config = dict(
    activation='swiglu',
    qk_norm=False,
    parallel_block=False,
    optimizer='muon',
)
MLP neurons of a small language model. Each row is named by its layer, matrix (down: output weights) and neuron, and shows model dimensions 16-111. Each number is 128 + 24 x the weight over its row's rms, rounded and kept within 0 to 255. A neuron's up and down rows have the sign that makes its largest values positive.
A block is one neuron, or neurons of one layer that tend to fire together. Before each block is what it responds to, as a language model described it from the Wikipedia text at the highest values.

Responds to: Decade digit in years. The third digit of four-digit years, after "20" or "19", as in 20|1|7, 19|9|0, 20|0|3; weakly, mid-word letters like Ugandan.
L2.down150 [153 146 139 170 174 149 147 148  92  71  70 134 130 105 142 117 161 111 158 108  94 150 113 123 130 128 108 152 161 109  99  95 133 129 107 106 123 110 126 164 133 105 114  74 107 123 177 137 132 140 150  94 119 124  92 132 119 143 133 166 147 100 109  98 104 128 141 105 132 123 122 106 148 124 108 139 139 124 128 116 130 130 122 139 141  76 115 115 113 154 116 151 123 103 134 146]
L2.down329 [142  96 107 120 157 162 149 105 115  74 138 116 143 126 119 139 146 178 109 162 139 125 111 109 111 163 106 169 164 141 143 113 110 123 139 126  88 112 140 164 100  94 103 135  99 137 107 152 109 110 136  91 108 104 105 137 142 206 135 156 184  82 152 120 104 144 139  93 127  91 111 111 163 125 157 126 148 143 117 126 129 140 147 121  92  64 103  97 156 163 141 152 144 105 148 119]
L2.down539 [ 98 125 175 175  95 116 145 128 137 118 121 120 127 135 128 101 126 133 147 148 150 109 102 188 180 186 119 138 157 132 178 132 136 128 139 124 155 142 141 110 123 120 141 121 142 140 142 132  94 118 170  94 106 125 125 127 137  94 122 101 136 152 119 152 151  82 117 107 128 150  90 131 105 131  93 142 143 137 114 110 106 167 170 184 102 127 116 171 147 140 104  96 152 105 162 116]
L2.down547 [109 175 104 102 117 157 109 112 131 111 122 125  94 116 132 122 100 133 126 167 110 126 140 151 141 172 127 113 140 137 140 123 123 122 145 147 140 101  93 171 113 121  80 106 142 172 165 136  98  81 121 106 126 105  95 124 119 149 133 165 137  98 164 115 142 187  96 137  90 154 121 139 107 107  95 179 125  84 125 139 170 109 115 170 139 126 160 164 149 117 105 121 117 109 135 153]

Responds to: Date/place prepositions. Prepositions such as on, in, at, from that introduce a date or place after events like opened, married, died, plus coordinate symbols (°, ′, ″).
L5.down807 [129 125  99 205  99 178 128  94 137 176 135 133 126 129 103 148 117 119 128 139  95 121 121 138 105 130 128 148 147  83 125  92 116 113 132 105 122 109 140 104 136 134 115 112  97 130 142 173 115 125 134 149  86 150  72  92 167 155 105 120 128 116 138 159  96 111 147 107 135 179  97 107 131 105 111  98 153 142 134 131 173 107 130 161 136 107 125 136 141 112 100 111 159  97 156 111]

Responds to: Word-initial letter fragments. Single-letter first pieces of a split word right after an opening parenthesis, quote mark or hyphen, often s, as in (swimmer, "silently, web-site.
L2.down53 [121  93 138 134 140 101 139  94 162 166 142 141 118  93 140  71 136 147 160 117 185  95 169 122 118 120 135 129 130 150 135 105 123 119 134  96 145 159 122  75 151 159 110 128 135 107 152 151 146 118 126 111 123 137 184 142 100 130 113 110 143  97 133 143 129 106 152 132 143 109 123  90 142 150 127 137 172 141 117  98 100 159 157 130 155 141 143 183  96  67 176 159 112 112 135 117]
L2.down466 [101 129 106 145 122 129 122 117 126 125 149 133 101  76 138 114 108 145 164 109 115 146 123 115 124  84 142  97 106 108  75 127  91 126 100 124 105 165 125 203 129 117 162 147 107 121 116 132  85 154  87 123 137 139 144 122 109 100 183  99  91 104 141 139 141  95 101  79  98 118  93 106 101 131 165 115 125  85 136 126 105 138 113 135 126 138 150 128 162  92 124 120 123 177 150 129]
L2.down637 [138 107 127 184 134 131 125 101 168 156 140 181  73 110 133 103 104  89 141 167 166 157 145 160 113  89 165 113 133 101 128 141 108 130 130  87 130 218 120 123 131 132 120  92 208 116 132 105 175 137 133 128 107 169 123 180  84 148 124 101 174 143 126 144 131  90 117 126 146 150 134 112 108 125 114 137 137 137 148 111 165 154 137  97 139 141 110 113 165 117 100 123 140 109 135 138]
L2.down814 [ 82 138 135  80 107 142 119 188 134 109 147 158  71 123 119 111  96 152 112 157 137 147 142  93 122 116 147 119 117  98 177  83 147 121 141 104 146 125 141 101 170 119  99 126 147 113 101 120  98 108 115 127 149 160 132 153 106 111 144 122 140 117 144 115 127 141  67 107 113  97 152 151 104 117 134 176 117 108 122 133 160 100 103 110 161 119 139 105 114 151  73 150 145 142 134 132]

Responds to: Sentence-ending periods. Full stops closing complete declarative sentences in encyclopedic prose, often before a new sentence or line break, e.g. "released in 1985 by Epic Records."
L2.down402 [ 98 161 115 157 144 138 128 150 126  41 155 130  95 116 145  98 147 149 125 136 117 127 170 117 131 121 129 115 125 114 145 170 129 123 132 151 123 104 136 156  78 172 114 102 169 111 145 122 108 109 198 159 110 138 140 113 127 103  82 138 192 160 123 157 144 163 111 128 115 119 136  89 117  98 108 128 125 132 161 148 123  89 123 116 111 137 116 162 132 127 155  97 116 127 123 142]
L2.down514 [127 131 124 112 110 124  93 135 110 106 117 176 115 156 138  87 107 116 146 118 134 117 148 129 168 139 129 153 114  63 135 123 131 156 167 108 131  87 147  91  84 155 164 101 208  70 110 121 130 108 154 126 130 142 114 132 130 106  95 127 128  78 118 167 115 129  92 134 144 125  84 152  91 124 154 112 129 127 139 166 115 120 125 106 112 159 134 162 116 163 114 131 126 161 132 146]
L2.down544 [132 110 100 142 111 118 101 131  89  68 121 137 101 149 157 114 126 146 122 146 110 193 139 150 155 162 165 143 116 104 103 197 142 136 130 155 126 154 141 186  91 137 167 127 181  88 122 127 129 110 169 141 128 139 136 101 121 125  81 104 172 160 133 126 144 151  83 140 130 120 157 134 111 111 140 131 127  94 135 149 127  85 121 109 142 101  99 142 101 112 117 130 144 116 107 110]
L2.down620 [124 167 106 112 140 139 129 135 120 110 137 147  72 116 121 119 138 109 152 100 142  95 144 139 135 105 130 134 129 137 127 166 124 117 116 123 125 125 117 174 101 166 144 126 128 131 161 137 120 122 185 132 129 124 134 173 144 137  83 120 181 165 111 145 108 153 103 159 149 129 100 123 104 102 190 116 107 106 180 164  96 135 136 104 138 138 127 128 143 137 153 110 168 148 137 129]

Responds to: Word-initial consonant pieces. First-letter pieces (often T, b, f) that open a word after a hyphen, quote or table bar, as in Top-Ten, throttle-body, Tamil, Telecaster; also list-number periods.
L5.down573 [ 98 149 153 132 137 131 112 168 146 106 140 127 133  98 118 103 130  97 129 113 150 123  88 108 114 166 151 122 119  99 136 137 140  69  75 142 106 110 124 133 177 134 137 137 131 145 143 158 101 139  95 139 133 174 117 148 146 154 109 117 129 152 105 144 112 136 149 141 149 136 109 129 107 120 144 182 144 111 158 149 110 113 117 124 101 127 111 157 178 130 149  77 108 145 115 145]

Responds to: Relative-clause openers. Relative words starting a clause after a noun (which, who, that, where, whom), plus the pipe after "L" in sports-table headers and decimal points in coordinates.
L5.down682 [118 134 103 137 151 109 117 148 116 124 178 183 153  72 101 119 113 144 124 124 138 136 131 136 100 106 160 170 165 133 107 151 118 100  94 132  78 120 110 102  81 107 137 133 174  87 146 119 129 128 156 128  97 156 119 114 144 123 147 160 117 103 136 149 140 137  82 157 150 106 117  79 158 129 122 117 111 145 132  91  99  99 130 143 123 153 124 140 134 145  90 127 109 143 126 166]

Responds to: Sentence-opening prepositions. Prepositions or words that open a sentence or clause, often with the rest of the word (Due, Upon, Along, Using), introducing time or circumstance: On 11 February, During, Due to.
L3.down124 [109 121 130 167 115 120 101 103 108 124 145 153 153  72 122 127 134 118 126  83 159 140  94  84 116 131 169 115 147 116 151 119 136 136 120 136  97 114  87 146 179 109 112 115 120  86 114 141 136 132 110 141 103 115 125 144 143 131 106 145 170 145  99 138 163 132 127  73 106 120 145 152 188 112 129  86 121 139 141  86  99 123 103 131 138  72 124 166 133 134 119  92  88 142 106 160]
L3.down185 [104 139 188 128 119 145 135 165 157  98 149 160  78 102 100  82 140 146 148 119  71 118 120 145 122 127  74 154 132 104 114 132 128 113 143 120 184 123 145 172 111 135 149 117 140 151  88 158 108  93  99 115 159 114 132 121 163  82 126 142 178 156 107  81 110 139 103  75 159 113 123 125 111 134 131  84 117 160 151 100 120 127 111 163 110 148 118 158 129 104 140 132 153 150 162  78]
L3.down403 [145 118 125 168  95 134  79 126 139  93 141 162 133 165 159 125 118 140 143 127 122  89 112 129  71  95 156 109 109 121  91 172 109 114 139  83 187 110 105 114  66 166 143 145 164 117 129 119 110 108 116 156  96 147 144 131  97 148 129 143 144 124 123 154 131 128 135  70 161  90 108 105 130  95 151  87 189 128 158 140 136 109 120 123 136 105 100 154 103 141 110 105 102 120 115 141]
L3.down496 [164 113 118 160 145 132 111 100 155 150 116 140 145 117 143 121  81 172 148 108  89 120  69 109 133 136  63 140 141 107 127 114  85 106 161  94 163 147 107 143 161  92 114 110 153 114 117 172  99 114 114 203 123 111 108 135 137 118 146  96 156 136 107 105 118 151 106 132 163 119 139 114  99 124 129 104 163 111 163 119 102 139 153 158 130 133 101 116 111 121 105 121 121  96 159 135]

Responds to: Preposition after past verb. Prepositions, mostly on but also by, of, about, right after a past-tense verb or participle in narrative or biography: died on, released on, replaced by.
L2.down232 [146 142 111 125  97 159 123 113 138  87 136 141  90  66 151 135 120 122 134 133 135 152 170 163 112  91 120  84 122 148 165 107 143 144 130 108  90 148 142 154 124 101 129 128 128  98 147  89 142 113 167 140 106 147  88 121 159 141 161 151 131 154 121 141 123 105 125 133 141 123 104 122 129 105 123 148 197  96 131 149  60 123  96 161 123 109  90 106 114 143 142 146 117 141 121 151]
L2.down475 [126 140 124 144 121 164 164 115 117  92  92 174  70 128 177 140 156 122 121 133 129 143 116 126 126 129 146  88 159 155 133 143  88 143 142  86  97 117 121 124 113 105 103 110 139 132 142 133 124 138 116 138 143 128  76  99 118 117 110 133 125 141 140 100 124 102 107 157 169  86 104 156 104 117 123 123 160 135 130 126 157  83 155  89 129 153 125 120 163 158 176 160 116 135 128 104]
L2.down567 [ 79 140 151  91 120 124 126 152  79  86 145 144 118 147 102 137 126 133 125 119 146 116 138 127 118 138 120 168 147 101 132 130 110  93  94 112  94 193 150 134  89 136  95  95 118  82 101 166  88 131 140 133 173 122 127 110  92 150  63 174 113 126 156 117 122 124  56 158 101 105 144 135 136 132  96 144 102  74  93 164 119 125 133 132 172 116 143 107 119 120 165 130 168 167 148 120]
L2.down707 [123 143 153 137 140 145 160 142 124 152 123 166 135  90 188 176 132 149 155 114  79  93 128  92 160 106 148 113 105 137 137 150 155 133  89 113 120 134 155 159 125 152 140  79 144 160 129 149 124 121 144 149 113 153 151 149 110 144 174 150 116 163 139 128 157 119 142 136 133  85 111 109 134  71  82 106 129  93 139 114 124 104 133 118 111  84 101 166 115 126 159 135 132 137 151 122]

Responds to: As well. Mainly "well" in "as well (as)" in lists and plot summaries; weakly, words or pieces opening set phrases like home to, kinds of, accordance.
L2.down316 [103  98 104 104 104 144 123 133 109 164 141 145 141 128 126 140 137  91 139 127 106 129 112 137  96 100 129 113 133 127  95 104 181 136 139 128 129 173 133 111 131 108 150 161 111  87 143 146 122 114 125 128 114 153 136 155 102 112 158 174 145 147 140 136  90 127 111 140 156 150 129 112 122 123 177 157 139 139 167  85 143  95 131 128 156 130 134  79 120 182 139 132 157  91 122 141]
L2.down545 [143 146 162  96  77 152 102  95 121 137 138 138 177 146  88 134  96 158  88 121 132  64 122 133 118 143 126 137 149 118 146 116 131 150 104  52 109 123 126 102 130 138 166 128  95 140  83 105  97 125 135  72 142 123 144 167 129 117 145 161 141 131 141 128 147 101 112  49 150 122  90 101  90 104 120 165 157 132 133 154  93 142 111 131 109 154 119 124 120 115  84 117 149 102 127 134]
L2.down568 [147 140 155 108 115 106 101  82  88 139 120 122 110 148 115 125 145 103 148 111 162 112 144  75 113 133 117 130 122 125 182 138 135 119 128  80 118 108 144  69 123 100 142  91 113  97  87 121 141  79 154 125 175  98  65 143 149 119 116 138 144 119 147 136 104 132 132 139 141 182 147 128  86 115 156 122 107 128 101 153  97 150 160 107 151 161 152  77 156 128 138 108 109 124  87 141]
L2.down746 [ 93 146 101 105 103 105 121 118 122 133 137 210  89 137 135 132 144 137 155 165 127 163 105 166 146  98 161 105 148 109 154 159 158  70 143 115  89  96 118 109 163 127 103 121 118 138 139  98  89 133 144 143 127 138 115 129 121 118 119  94 148  89 184 105 124 132 105 111 163  87 117 123  73 118 108 121 115 115 136 176 125 143  84 125 119 194  98 101 142 114 137 120 149 144 116 147]

Responds to: Degree modifiers (most, more). Degree or quantity words before an adjective or adverb, mainly most and more, as in most populous and more freely; also high, very, un- prefixes, and some number digits.
L5.down413 [149 121  96 143 157 175 144 160 110 158 140 124 165 123 109 147 142 157 100  87 118 116 154 109 122 163 125 103 145 122 122 129 107 155 124 151 128 113 140 176 173 113 160 122 132 137 127  92 104 122 146 100 121 147 151 128  94 128 143  98 152 145 162 112  91  72 131 156 139 158 135 125 130 158 110 168 110 133 130 106 116 104 130 119 116 126 143 129  98 125  70 129 102 129 125 169]

Responds to: Sentence-ending periods. Sentence-final periods, and the same mark after a closing quote or parenthesis, ending full declarative sentences in encyclopedic prose, such as "at Yale." or "drums)."
L5.down743 [146 110 125 114 128 112 184 131 132 111  89 123 104 100 139  78 103 164 133  90 130 145 153 109 102  99 122 111 132  97 194 152 127 133 134 150 105  91 162 207 117 132 151  93 145 112 129 136  98 133 209 150 130 161 169  66 116 150 119 121 140 127 139 157 135 135 104 115 137 107 128 113 109  95 111 139 108 105 153 157  86 122 159 105 104 132 102 174 121 120 128 119 173 128 110 107]

Responds to: Quantifiers and degree determiners. Determiner-like quantifier and degree words that open a noun phrase, often after the, a or that, such as most, many, any, other, some, both.
L2.down66 [119 131 107 111 142 108 150 124 100 132 151  86 138 164 103 132 175  83 117 138 132 109 121  93 155 167 175 121 147 172 145  99  85 128 126 100 101 142 137 108  96 123 141 135 121 129 102 134 107  76 117 127  96 142 128 105  60 165 131  98 149  90 141 116 140 122  77 114 125 153 135 116 110 131 153 105 111 135 130 134 131 141 141 125 137 119  95 138 105 119  82 163 143 175 137 104]
L2.down260 [118  94 161 123 120 172 143 102 131 109 146 101 104 149 100 128  77 136 161 152 137 101 143 153 131 151 124 139 162 155 177 110 139 138 136 131 113 158 116 152 123 153 152  84 165 103  99 146 133  68  83 103 118 149 145 131 119 103 100 107  98 140 113 103  83 143 108 120 162 138 154 116 139 105 151 144 119 111 112 141 110 121 136 129 121 137 117  96 146 118 130 135 112 121 152 136]
L2.down785 [147 113 154  64 154 146 140 123 151 134 173 102  90 100 110 145  81  63 130 105 118 134 122 161 114 124 158 109 123 163 138 123 109 142  89 131  83 169 109 133 122 116 129 133 128 150  96 111 124  92 143 118 135 131 118 112 161 170  85 160  95 122 137 115 119 160 132 118 119  98 135  93 110 107 180 143 142 135 110 192 134 157  90 124 107 148 143 142  85 154 141  96 170 151 124 110]
L2.down822 [ 99 100 102 138 107  96 125 144 124 156 171  91 134 155 103  83 156 124 126  96  81 161 116 133 116  78 101 127 175  89 121 131 121 138 140 156 116 128 117 187 150 128 122 139 113  81 104 188 107 130 103 147 149 133 121 108 126 103 106 132 138 113 205  89 136 113 131 121 120 135 151 138 117 130 104 147 176 155 102 140 100 141 118 131 115 146 138 157 131  96 103 113 151 130 108 185]

Responds to: Quantity phrase connectors. Mostly "of" right after "a number" (a number of casualties), plus quantifiers before a noun such as two, several, many, other, and some mid-word pieces.
L3.down41 [ 98 124 118 151 123 133 137 149 158 130 149 136 151 109 101 140 113 101  90 135 109 112 136 122 157  90 164 135 154 150 156 163  87 134 105 147 146 212 142 155 127 155 120 128 141 117 118 116 138 113 146 166 116 132 139 140 153 112  80 133 111 180 115 131 128 147 127 126 138 154 134  76 144  88 130 132  49 130 124 142 164 136 116 117  91  66 143 115 170 125 139 158 118 149  96 161]
L3.down485 [124 113 122 127 173 134 133  89 127 161 144  99 123 112 126 100 134 147 100 110 135 155 136 135 131 109 149  89  97 123 148 153 130 147 125 132 145 114 155 105 121 139 172 112 129 115 116  87 152  99 107 109  89 114  85 148 145 159 114 136  94 157 167 136 109 130 140 134 155 123 136  91  90 124 139 116 166 151 101 118 129  75 111 144 136 152 135 163 125 163 118 121 102  85 130 112]
L3.down580 [139  78 182 115 106 105 148 112 139 167 113 116 157  95 111 130 110 137 121 132 121 128 113 125 137 138 142 133 128 136 162 134 142 113  79 115 124 132  77 181 129 161 133 131 143 134 105 126 114 131 157 144 123 119 141 100 175 112 170 142 128 167 134 137 126 150 108 137 133 149 149 145  91 122 154 163 125 108 125 102 101 147 139 138 106 136 118 125 117 142 151 118 130 137  89 159]
L3.down720 [101 109  99 130 135  96 186 110 146 159 151 120 121  76 129 139 101 109  82 122 124  91 149 147 148 161 145 142 142 125 120 148  96 175 113 114 126 151 162  97 119 120 121 129 140 112  80 147  92 162 153 137 129 142 130 129 115 103  97 116  71 141 173 143 133 116 119 137 130 145 135 167 118 138 208 100  97 105 135 144  98 132 123 162 118 149 128 137 103 153 154 144 166 101 135 142]

Responds to: Abbreviation and decimal periods. Fires on periods inside abbreviations and numbers, mainly the first period of U.S., also Ph.D. and decimals like 7.46 and 53.84, plus coordinate digits.
L2.down111 [153 163 128 174 103 112 168  56  95 157  78 139 148 131 152 132 125 102 150 137 123 157 139 160 129 135 134 155 123 113 166 138 137 141 148 156 126 110 149  95 128  97 135 147 127 112 128 153 151 154 139 134 128 133 104 119 109 145 126 121 133 159 181 153 149 155 116 118 113 142 120 129  77 124 105 119 129 133 134 111  94 121 134 120 150 159 148 110 119 181 118 108 153 131 140 162]
L2.down129 [125 129 128 122 129 143 122 154 134 107 135 131  83 124 107 143 131 144 100 118 123 134 149 187 178 162 115 126 137 168 141 130 141 112  91  97 116 132 107 120 130  98 132 120 121  99 148 124 157 124 121 127 144 118 100 180 141 165 113 133 107  93  85 168 157  96 103 177 125 133 109 147 105 113 127 123 158 130 153 185 120 132 142 118 133 101 152 141 151 126 138 117 178 160 104 123]
L2.down159 [154 139 174 109 126  82 116  94 156 138 123 103 139 146 150 118 134 125 137 137 122 125 121 137 123 122 112 188  80 115 150 128 145  93 124 125 117 127 174 108  98 128 128 120 173 101 102 145 114 160 142 137 153 120 119 141  95 152 106 150 140 164 142 101 141 159 102 133 107 131 133  87 176  71 152 131 125 177 157  77 150 148 136 178 140 125 113 130 125 148 152 163 144 116 146 163]
L2.down731 [158 109 132 150 120 119 121 112 141 124 134 108 151 124 124 154 128 104 132 142 155 164 108 141 145 166 169 107 161 106  94 152 127 100 163 123 172 110 152  94 126 100 141 135 112 102 116 130 195 130 140 129  84 100 105 138 146  87  78 148  83 134 109 156 135  97 131 135  96 117 138 126  92 117 136 137 118 113 131 163 110 133 134 146 177  94 124 144 126 151 144 129  91 143 125 112]

Responds to: Year decade digit. The third digit of four-digit years split into single digits, e.g. the 6 in 1962, the 9 in 1999, the 1 in 2018.
L5.down607 [146 138 140 159 107 137 115 129  98  94 128 157 161 131 135 112 149 138 137  98  97 141 110 114 136 172  99 101 115 125  85 119 131 135 150 170 134 134 160 210 116 142 189  94 127 120 139 136 133 120  97 112 173 104 112  93 226 105 103 109 182 150 179 109 125 135 129 152 117  94 154 137 135 138 121 132 150 156  96 105 110 126 163 112 136 140 113 149 130 119 158 105 123 109 140 135]

Responds to: Paragraph-break second newline. The second newline of a blank line between paragraphs, just before a new paragraph or section heading such as ==, In, The.
L3.down212 [134 115 123 148 131 113 118  91  84  94 136 150 135 114 167 124  79 164 162 154 127 143 168 115 119 152 140 135 135 148 129 124 107 133 131 127 157 141 134 168 136 123  87 114 154 115 117 151 143 103  87 132 137 141 151  64 128 164 123 137 117 147 157 151 122 155  77 152 157 115  86 154  94 101 119 154 119 126 148  88  97 133 115 124 155 103 143 174 133 159 107 106 127 119 153 136]
L3.down408 [117 106  99  93 173 132  88 124 115  45 102 145 123 100 124 118 119 129 111 113 122 161 130 108 114 143 166 147 102 153 119 166 150 122 137 127 106 150 144 182  93 107 108 119 139 117 155 143 116  96 130 175 123 144 125 103 128 129 131 148 156 128 168 137 128 124 110  81  82 105 125 118 129 116 145 166 126 127 129 152 127  96 130  88 128 158  84 122 141 104 145 133 147  86 109 129]
L3.down709 [136 103 143 125 154  78  99 134 128  65 119 112 121 113 155 147 125 126 146 100 131 129 128 149 120 116 133 123 105 135 120 133 135 142 143 107 107 113 131 255 100 115 150 100 153 122 111 116 136 106 162 142 130 137 139  94 132 125  62 146 122 121 171 128 143 135 103 157 104 105 156 110 103 136 132 134 100  97 162 122 129 138 112 107 132 120 108 154 128 129 139 153 127  84 136 130]
L3.down831 [151 134 132 104 117 126 165 141 121 130 137 117 168  86  83 105 112 129 145 141 112 107 147 146 100 128 138 133 110 167 124 126 132 140 143 135 135 132 119 228  91 114 131 168 146 132 114 142 158 127 167 134  77 138 116 122 118 129  33 149 138 114  99 110 139 151 102 149 137 122 130 126 127 104 136 120 146 119 173 105 127 113 146 145 143  99 109 142 165 126 133 143 123 104 184 175]

Responds to: Referring time determiners. Determiners and adjectives pointing back or forward in narrative time, especially "following" in "the following day/year", plus "that time", "this", "same", "previous".
L3.down96 [145 120 115 135 117 124  94 115 132 158  99 120  96 128 100 160 154 167  93 102 147 111 143 112 136 156 147 133 163 157 133 120 144 157 103 103  81 160 107 163 128 118 104 131 160 134 154 133 149 133 198 132 123 100  90 128 118 149 146 132 116 145 122 108 119  98 117 104 135 137 115 125 130 119 133 123  93 122 133 130 134 122 169 128 131 156  86 108  78 120 131 121 137 158 102 119]
L3.down299 [115 139 167 111 139 123  98 130 125 111 150 124 116  88 106 130 126  97  94 143 152 115  89 151  70 121 135 137 131 101 138 106 143 152 127 137 124 115 100 180 119 136 123 105 145 124 121 124 144 114 129 112 118 142 112  94 139 125 167 104 129 144  85 109 150 177 150 101 140 135 122 125 121 112 137 119 132 120 128 103 174 160 140 164 122 128 135 151 127 128 105 124 121  90 103 160]
L3.down358 [108 136 112 138 149 108 111 149  99  90 154 112 116 115 107 105 115 118 155  88 115 103 122 121 137 165 127 125 165 132 124  92 143 134 122 126  97 159 154  55 141 126 152 123 132 124 150 139 145 109 153  92 157 146 141 136 105 140 129 136 120 114 103 138 124 106 114 171  99 139 189 147 135 132 158 101  63 183 139 122 119 135 122 177  84 133  97 109 124 133 135 123 158 129 104 179]
L3.down790 [137 124 100 136 113 126 154 172  72 122 117 132 112 130 140 117 133 125 141 156 134 139  91 168 144 126 107  98  95 159 159 106 159 125 101 107  98 115 187 141 175 148 113 130 130 123 150 167 145  96 143  95 121 162 118 137 137  86 152 126 117  66 150 122 122 137 115 114 137 152 129 108 127 150 121 102 109 159 146 147 116 184  88 161 121 116 108 119 127 139 134 121 119 143 142 129]

Responds to: Year digits and "ub". Fires on the third digit of four-digit years after "20" or "1", as in 20|2|2 and 1990-|1|993, and on mid-word pieces like "ub" in ruby and rubble.
L3.down477 [131  94 120 146 120 123 132 145 110  90  55  93 148 111 103 136 124 129 158 131 109  94 132 181 132 157 136 135  91  88 138 104 156 100 144 149  95 144 186 199 131 157 141 130  83 136 124 130 157 143 106  81 135 155  95 131 103 164 111 102 139 115 140 156 144 143 101 164 161 121 123 162  99 146 102  86 135 133 112 128 132 148 102 126  92 129 116 143 119 135 125 192 137 135 128 135]
L3.down669 [118 124 119 121 140 125 126 106 155 167 133 154 128 141 157 126 156 142 130 192  94 129 119 161 129 166 156  96  83 122 119 123 143 111 123 118 114 121 139 140 125 119 145 129 160 116 171  69 105 100 131 171 164 100 146 141 130  90 142 111 144 203 146 151 150 123 148 132 184 137 173 129 118 125 127 156 111 171 163 134  96 170 127 144 134 108 153 113  70 130 119 177 106 104 140 143]
L3.down805 [137 114  89 123 112 152 150 143 138  97 133 104 154 129 145 107 143 133 143  92 169 140 118 143 136 121 131 178 185  93 121 146 103 140 155 114 158 146  82 145  98  96  96 102  98 115  98 145 171 145  93 139 153 129 159 153 147 153  57 113 129 137  87 121 119 107 132 121 106 122 126 117  95 140  85 128 177 112 127 122 141 109 128 157 119 143 108 164 146 141 142 104  61 140 117 116]
L3.down815 [133 124 146 138 143 141 101 131  87 179 156 120  79 122 108 137  93 138  98  62 121 140 109  82 115 156 165 125 117 105 160 176 126 146 130 135 153  97 167 116 143 134  79 142  61 157 127 132  89 113 120 119  79 134 123 121 151  97 148 131 122  96 166 132 127 141 129 166 124 165 120 136 140 159 121 117 135 114 160 161 108 110 139 145 103 130  84 126 104 159 140 124 146 117 129  95]

Responds to: Word-piece after prefix/hyphen. Short consonant fragments starting a word's second part after a hyphen or prefix in compounds, such as self-diagnosis, up-dated, under-developed, wood-frame.
L3.down43 [156 173 140 135 157 113 137 108 128 129 156 137 157  74  94 117 133 126  91 145 154 154 145 101 145 154 122 145 160 142 112  87 141 143 135  78 163 132 126 111 122 173  65  74 112 136 139 110 130 111 151  93 165 114 140 167 103 129  73 150 115 127 114 137 128 120  85 136 159 105 127 117  88 115  95 140  84  97 152 111 135 124  97 118  97 140 158 141 123 159  79 127 137 132 122  98]
L3.down173 [ 85 163 179 117 169 114 145 111 119 130 129  99 113 150 162 140 168 102 133 168 125 126 152 127 135 135 102 135 120 133 119 113 179  97 110 133  95 111 176  92 129 101 114  95 113 105 145 162 126 129 143 112 144 137 145 115 140 170 129 114  83 128 115 104 167 106 144 136 146 106 108 147 160  99 149 150 131 150 130 144 107 133  97 138 112 158 155 144 112 105 149  99 153 127 134 157]
L3.down197 [121 128 146 127 156 148 141 123 101 105  89 100 142 146 136 179 118 109 141 162 138 103 113 182 121 174 133 114 128 132 137  89 136 117 111  96 115 102 125 128 119 136 129  97 103 168 118 137 163 152 138 158 133 113 123 154 114 148 122 136  66 114 113 108 140 136 113 135 150 140 122 150 157 149 141  88 133 159 159 110 188 167 166 123 118 118 103 144 150 138 124 130 135 141 118  99]
L3.down637 [104 137 150 179 150 128 120 141 109 118 109 147 119 130 112 107 140 119  97  95 133 134 142 144  98 138  70 109 152 122  87  91 145  96 106 123 134 150 129 103 117 133 133 158  88 161 106 121 117  88 164 112 156  87 140 119  74 143 127  99 156 134 109 147 130  93 148 157 102 122 127  91  99 102 133 111 102 118  96 133 112 128 146 124 128 127  99 169 116 126  95 125 155 111 119 124]

Responds to: Word and phrase completions. Final pieces that finish a word or fixed phrase, mostly the last digit of years (197|6, 200|8), adverb endings (professional|ly, accident|ally), and "well" in "as well".
L5.down232 [127  89 195  89  94  89 105 101 124 149 141 136  96  95 136 130 164 124 168 127 128 141 157 125 132 139 121 125  94 115 153 130 119 145  99 136 122 155 126 114 134 149 101  98 138 135 137 125 165 142 113 176 114  73 143 127 134 144 127 125  90 136 152 122 138 134  76 148 129 108 155 107 137  87 128 156 120 157 141 113 133 124 122 114 146 137 144 109  89 122 151 114  74 167 157  94]

Responds to: Period after abbreviations. Periods right after a single capital letter or short abbreviation, as in initials and abbreviations (D. Miguel, J. M., Dr., U.S.), plus decimal points in numbers (7.4, 3:41.8).
L3.down56 [133 118 132 150 159 120 145 139 169 129 128 125  82 128 130 112 123 124 108 134 125  93 119 162 137 132 113 111  76 120 171 138 114 113 162 133 153 139 121 137 119 153 146 116 125 154 106 135 130 164 164 134 113 115 101 107 120 103 120 125 156  84 127 146 115 134 162 109 115 119 122 110 118 123 170 143 106  84 107 145 129 131 138 114 100 101 108 175 133 168 140 145 155 146 134 133]
L3.down424 [ 58 129 164 114 141 134 112 125 119 144 136  94 112 131 141 106 134 112  90 135 143 177 170 195 125 137 103 131  97 112 125 116 133 110 148 145  85 126 151  66 149  96 166 146 143 138 141 113 137 120 203 122 154 125 131 134 121 102 108 133 140 129 130 161 141 100 127 140 139 156 136 134 147 127 144 113 136 129 102 133 117 136 131 102 113 165 124 134  74 106 120 150 167 155 106 140]
L3.down651 [107 118 148 133 121 147 152 156 158  67 133 140 154 138  90 122 149 118 110 144 152 124  91 114 133 120 119 132 142 137 102 104 125 159 105  95 145  91 124 168 105 103 116 134 174 129 144 127 113 131 134  70  96  94 137 146 137 116 162 152 103 126 138 171 125 118 133 126 136 164  97 100 136  93 119 141  86  80 164 122 167 150 151 151 126 122 143 161 166 129 175 100 102 167 108 149]
L3.down827 [131 114 144 117 132 148 111  87 147 136 105 114 122 147 132 139 149 127  99 121 145 191  64 140 135 142 143 117 104 148 150 132 135 152 128 110 149 138 168 125 100 143 179 158 107  86 125 120 114 138 170 153 117  85 142 126 133 147 117 148 100 112 121 178 126 108 132 139 143 140 133 140 121  98  94  96  95 128 168 156 128 131 124  94  97 152 106 123  93 115 106 138 162 161 132 152]